Part of a small language model's weights.
Size: width 320, 5 heads of 64, MLP 1600 tanh GELU, vocabulary 8192, 22.6M parameters.
Training: a variant of Adam for these matrices, 403M tokens.
MLP neurons of a small language model. Each row is named by its layer, matrix (up: input weights) and neuron, and shows model dimensions 48-175. Each number is 128 + 32 x the weight over its row's rms, rounded and kept within 0 to 255. Numbers have three digits each.
After each neuron's rows, "fires in" lists the words (lower case) most often at its 100 highest values on Wikipedia text that the model never trained on.

L6.up930:139152141131134116148120140149151115085114112132129100157115140143110122127149109121111117088145091151101147172122091082186097175154101117099097145105094021171113100110108178094120133082101146128120161085114102134119213128109128136133138084193119191125149166152119126070133156128146095113072061145159123163162128177098155085106142141112092112098147084146095153179130139120153102154132
fires in: "on", "companion"

L4.up1358:113140195093115107175096087104130103150083159152157111152146139141124083133136188128134037126153130173132194118095140175136159071100109170149119215142112106102084134099132102127122090125061123129121148120094136156126130132138132107133093141129146169098032087106132139145135135108130164113115095104134178145129145114086159174120119133141081143037131162103084158130135121184160130141115
fires in: "one", "son", "sister", "brother", "wife", "and"

L9.up974:086134175054141116118143157099110092169090140127163141099171111140139142110128015100110082116117112102149126179116099148080174149152117119142178111146131181168089114117070103165132120128109089133132080103128101158139143159122111184139147121129147130110097151186192087132083104059100163124116137096105136155117183085141109130164143129080162068082146112128150161097122122193136171113159
fires in: "there", "to", "we", "he", "t"

L4.up1530:104121138194174117082123140119087113080174135147107145192127165101137065070119149171201072134120069138092144099155167110186085105109085141076121179133120060147104152117141161182087117068150155115130101112132161142153190146120129072126139065141140077112120145144153098091140117108142130074127099152111083170129150112111106125130169135148132123078121108139147127125139153136141127101112
fires in: "after", "in", "of", "by", "at", "for"

L4.up417:112119211117118117142154034118152150144115147171134086116100160114143135170109095097133081075156113127140174139134094093120133134070121088096143082123152135154109166180100147110117097142115158106154079186111197165193192151161113085101085096169151082146066138204158083174096123096091105136116180174099146175098125152169059152114122126162124146124148101088111189209097121180147085158105
fires in: "the", "and", "before", "a", "after"

L4.up1359:148149130097147134198130102132157149069062142212104145081164126123085141120129126086161126019192142124118113121202088138120113089157079123142093147131093129087109087027130077132172105082116102120139134122147123083137126085143143160173089177186156148139124124080134161137145140063161168152057109119105130154100108132136095105084103118168139096167115116151100186160122102140152109145077
fires in: "his", "its", "her", "s", "end"

L6.up1330:121129129146178141117189122120100127154112096126148091157094201092193124165142111162172108106141140167141109135110140085144112144141101087127103152108127187156127137138107112124144132043119156104094093111126120104150166149125125041095107155168123078096136130159161080179085152133140150159139102159042083227046171136177120118120103137195113125166110145169097129151068140081148116134140
fires in: "and", "the", "of", "under", "during", "about"

L6.up1369:125130128118221107122200037164097173134119109086147181099129139154123120168090072085150095096184114161150149119107132166098107152156128109188075097076176178175160115120101160135145145137139155078158090181103112057106176106128071146128113115156101141171093188139110121133118142108111086139136120114076108113111192188112179155109114097104102084122077136098122219161139091122145083158131
fires in: "in", "strongman", "scrolling"

L6.up498:106107156089128110195132129089195174143115097147095156096187193118156106149107138171166107164150182098113150156186100075116121113150139144145094148146089172125153169167111158106161133147102080136146154099119122052096133142146116113130086094146137082108088111098170144176116176165097070138149162152183148162146071125124141139163098147144150140074109142132087131087113150089140121119140
fires in: "a", "the", "of", "as"

L6.up1191:154110134150097124164043112083148135101119133129064132141059158095099088081082179168133129059176085114087117107133060160181153164102126109152132094118153131129133127070182069144067076131087141188066169084148098122198157146067145126145136119137035147108102153104131140157172105118091142155130179169151165155172125144147050099126026097143120123163109139138123150053093133072149089110165
fires in: "the", "as", "of", "became"

L4.up6:172143142124165124104144084111155129109121118129096119093235144105077104109084152147135117109147129072114114163123096046203112168130089085119142172079169169182095190111112147085175058079186115120126112070155118154129098137132142096152108126180156106068147121069093097169171134182151154159129089137133089156107143173154138186108101133129056075132108153181110111129141126135166145135149
fires in: "from", "his", "own", "of", "s", "into"

L8.up921:135140145130120120123155087103113125143122082130136039141117147142163208165145102107105118102106125075120126149152083124118154142106156144074112175099132118094093131103117145113175153104089049112079075129067098120126153168082127165152138058120177176141092170092136083170141137120087111132140126160167137187146104115149126147090145085146096092144047152125114137092116196120145119147170
fires in: "the", "was", "named", "won", "also", "were"

L6.up741:097163172124127108146116179114126101147132099194034091217110121111129125183119149160127135097154089085160124094133164070116146128104150072092095143133103152185134136128101140135133111148133091130088135138156120065132143145170097104115142118150107094132128165076150107145142047148153099124143144149108064129040202116135101138097122101104093123142094086164180160128120166100153177118202
fires in: "a", "are", "of", "were", "by"

L6.up685:137140213108099118121081115125132143092086133162072158116143162107124085110087115097130119091150075127185104122119078139149142077092142091146090218148098069111169085106152091157134078208089104144134120177075171142092078181116132121164121134122163111126131106098115141146137111177173095130065149133156122185162170143110118158093152140120138141166094145152088126104087120098166149090182
fires in: "the", "most", "s", "a", "main"

L4.up1395:117129145115165114129152079135094125064117052185093147159138123092118131106103093114130062116152128134167182125143137138154143099128149139114102107100099140178151123172089111108111089115129092081105160168066158152110088101121116136156097147111150108146081131117161142129100136107082131119094137140110145159110123088142134149117190136156150144159088139080147179118100121118133142141078
fires in: "first", "and", "have", "last"

L6.up1255:126123189155151111091112124135123144082111046099149111123166099106140124180110124136158134086141167143111127102160124158136116131161122166104135128139126120161158142081065104119151074113101158128088131184099122145127138155083161094147118128107162086140085195091132110177133133120165181070113058102108115148116221121164112004165233123087146121061108049084142110095122111107171145103112
fires in: "also", "later", "such", "this", "further", "1"

L6.up545:176155216098129117146180102086151147132129107162126185168130169158160143052113088082220084094160080112128112122122055156137086130099133117108107137085121150138164117090199116140164101192137057141116069137097137109091101095101132148136142137124171123151128114114122154095164129142141094095134118103073208149139106079189102146101081105121125109123099174128092189109070119105126117153190
fires in: "the", "as", "most", "became", "named", "s"

L6.up432:132134125050182098155104121179120111122100106141111149086084161091117128174133197162103099090124132114178141102136097103196122167058186149112136176106113133084116192093115106137135104094085100178081150088100152141162163151166114131150107111189111158146080135100119096139101095134164093174124088116140070141102116109145104109129094062109157084111155116139100180097100174123143133131162
fires in: "a", "the"

L6.up405:126143142086169109131164072069133166159106105121074072164098121060137061102120128179151080110152116144135192097105142137139148129129124104142149065049088168153183113106109107100132138148070108061136131140147134148179115137141141128138129110171200110145075127125205109209073123102170141137095101077069093159103150120116122102098130140151099104110064143131175170133104125149091134172112
fires in: "won", "first", "1", "scored", "3", "2"

L4.up638:130131155133129116122093127124084080153086109108024033170088124116173100123104122147116113083164134072106082082128149141141197146128091134096132116133145157153088189139146134101083080132133114148114107169104195187177128150108148107118106102124104131061190106198180086140107097084158170100185116101150132168100147132121157087099146115159110132135086123138069214107100120145121072133150
fires in: "also", "which", "was", "has", "have", "were"

L8.up1228:133154130136156116073127084170133133141145103208092055193124136163145113160111123155133082078145174106056094119091168068064109160075168124157087143132166129184122157134136124106066080135126126117134127164103134167108116130113121137130115135119174113121127128124118101143163104075148145147080079139162066130106119167107054116125178166110169086055131075091143204108113115155081088142177
fires in: "1", "per"

L6.up41:151102123112176116121085130135155105151163149114143088151139119073104060065046089174144117139130127136099180115112172153210132112129145147142169174141067149152151093103097188142149146157056129114138045112152127158121171127081093090164125044186092138092148204145121084129108156125110161195131130106095121160123166152149160098136079107136111102061142090158104114173095158118120142155149
fires in: "on", "ones"

L6.up1004:153120119147119120147072136128173106136062125162118095128096107124177069116031133141187143140093157110131057142147086136148088121104079161114124072113146114129128116097123123064148138184079087174121196125183121094118122190109124129156101117100171144122082138136141176132102115132139144152083175127123139145122174121177133134154088069116083070101152165157108115097150114122091132153158
fires in: "as", "so", "with"

L9.up719:057108113176129103160158194140127053121142139102135100136087116148133101145118156150184087124166134132142126141078149134151140146121156136120151137130137180137166153157141127144118131092096171118106118123115159188116105149137090158161082102135095097039143159112137129123102097107097149079096114122113094178095133215147134121140104123137127142144097121063148066116179124136146164058106
fires in: "which", "it", "that", "might", "also", "there"

L4.up1209:093109136118106123137053122046170173160142132151107121184153132150092080183130103172155137095116115116111178139154118140097083134175159107156058096102117130128134158192107105127150082106108072164139177137138105049167111156218086095171189116087157122133139104177077162193117147167101135127079108143107100131073112099142090105113177142093137109163130100201151157117117150096121125176136
fires in: "best", "set", "supporting", "type", "outstanding"

L4.up616:142124161101147120155135090110109115105052125177146069127115129133168119087093127178129122121117118125158126126120115071119104144089080105141135151116158097105135159080126133192123154137122135105098133112145158103123182130132085114140137165121204123076081158119120098128157145118167186119119179138119167146141120215138141091097137112129101123093142109111129131116113119123168158114119
fires in: "the"

L4.up167:138158175144156099135109124128112145128074110109124153140077139153135157124123103142130106168146138105206150104142136158127142133101134095159078160121175164070126180143140138190167170140099086159140137080105129087102164123110069147166168163152141116067118113140065129143129122146146122072149150116082119141097158171086123128137128039145084092067098124131046122112129165137149172094155
fires in: "in", "a", "the", "average"

L6.up887:172162109090224124132135093150123134144066146131144128096099161119133115158128164108117103117135126164133151160085110082152152124101116133137138183129172139100100141108114125126128124121073128135095096086116172126186132179134109063136129148141114139135068183154156143175177157131140142180082143142124119166099146213117114049149085111155182126049104132102093121123108193163149095111093
fires in: "the", "a", "old"

L4.up71:131117135083129098112133142147140163181118177140057084119083098079129124142125139092140125131145133093184193086144093115091171166095121152086162081124137125139079193066158130119217172107061145153140149128143154118110172168123121099137108148091127113141110092143128121149161157123153135058144106082113138140108127122167157158161131131146090068149095062134128143156084193111127119141100
fires in: "while", "where", "when", "which", "after"

L6.up1284:117138134097098114153098165121171147140145148186093171125125126141150093103122120165131059064153131134133170084158078103165100129075153084123088155099155107153083165127109150173145146169078126159076171108116206104152088171191138127145108116120131095127124084145127132146071061152141150080102152144152111175105128174105112142125093121120147088160134144160112163128118181164153079119146
fires in: "a"

L6.up62:167109166096163110135182083099136127155098141132140139085069134158092145174060076175162085119124075115165185088127104114126146142152170112143124127159084128131114108179078132167123134111118065126070155091080164072140122142112136127125147111123135166120045176144130141086088054121125089161126102133141109130107126110095149112078098157116116130138127150181124172153081117131177150091132
fires in: "a", "silver", "sector"

L4.up752:202140097162140110129104105147168091105120087100119059193192130118122087128078064224192118093133089111135130137068176144132189122141202161135140156091103137152183166121089125089157098115108133151118124161111161197177211133119157103159121100147127132085132171121176045075143099087086170177112108109081093153095125116127143137157116090082121148084083085158092123153147115164187149125132
fires in: "about", "on", "against", "described", "said"

L4.up22:110142170121112113153110162109154176116134141129065156170171147056184153133124120086168048120092167126136127140149175120086183130120141119081086106047120170098083131152095055101126125111082101144116098159088175073209113148143145147160141134112155154139139181153162135126124137162125100153131144134092119137126147081130113098147104114165150086124101118086134141115166143156122145128153
fires in: "first", "only", "no", "best", "last"

L6.up909:192128145146156108193128107124125157070096112167131143142122103124123116097157137134163101127124167147053118143073048134191096178098120103147138125078116157076147070045127098128070077198114116120116143141147150135173150141113138129119092131125159113081091100157164128140179187126146111164101181147119119150109129119208084081067093163101123118110130097137130100103084138107177167166120
fires in: "as", "named", "the", "called", "name"

L4.up1560:161130183120169111111111040095123068141113143126143128097179153162147070140116113193123087067133122075134160117138100062115105163117108084178139126103171125119126118164114129131102086090136139088080089089114067135147167131142129164143148094197161104148184161126121089142175174144076149159153090150084124152119138179178096168126105112152104074041127155170105180128128174139124146099184
fires in: "the", "of"

L4.up1460:209147145087198105139114162196146100155098145152152153107077175095125123185126166147111090139200166112128142131111084166128186093062121173165069122144161179114107137099149106165171097123135145133098188078085103103139109126165092083143129153162136096107129140076108100111120120153176183107133120124113132165147152178104100100132104045152124110070121126145136120123119132136128176084122
fires in: "the", "that", "this", "its"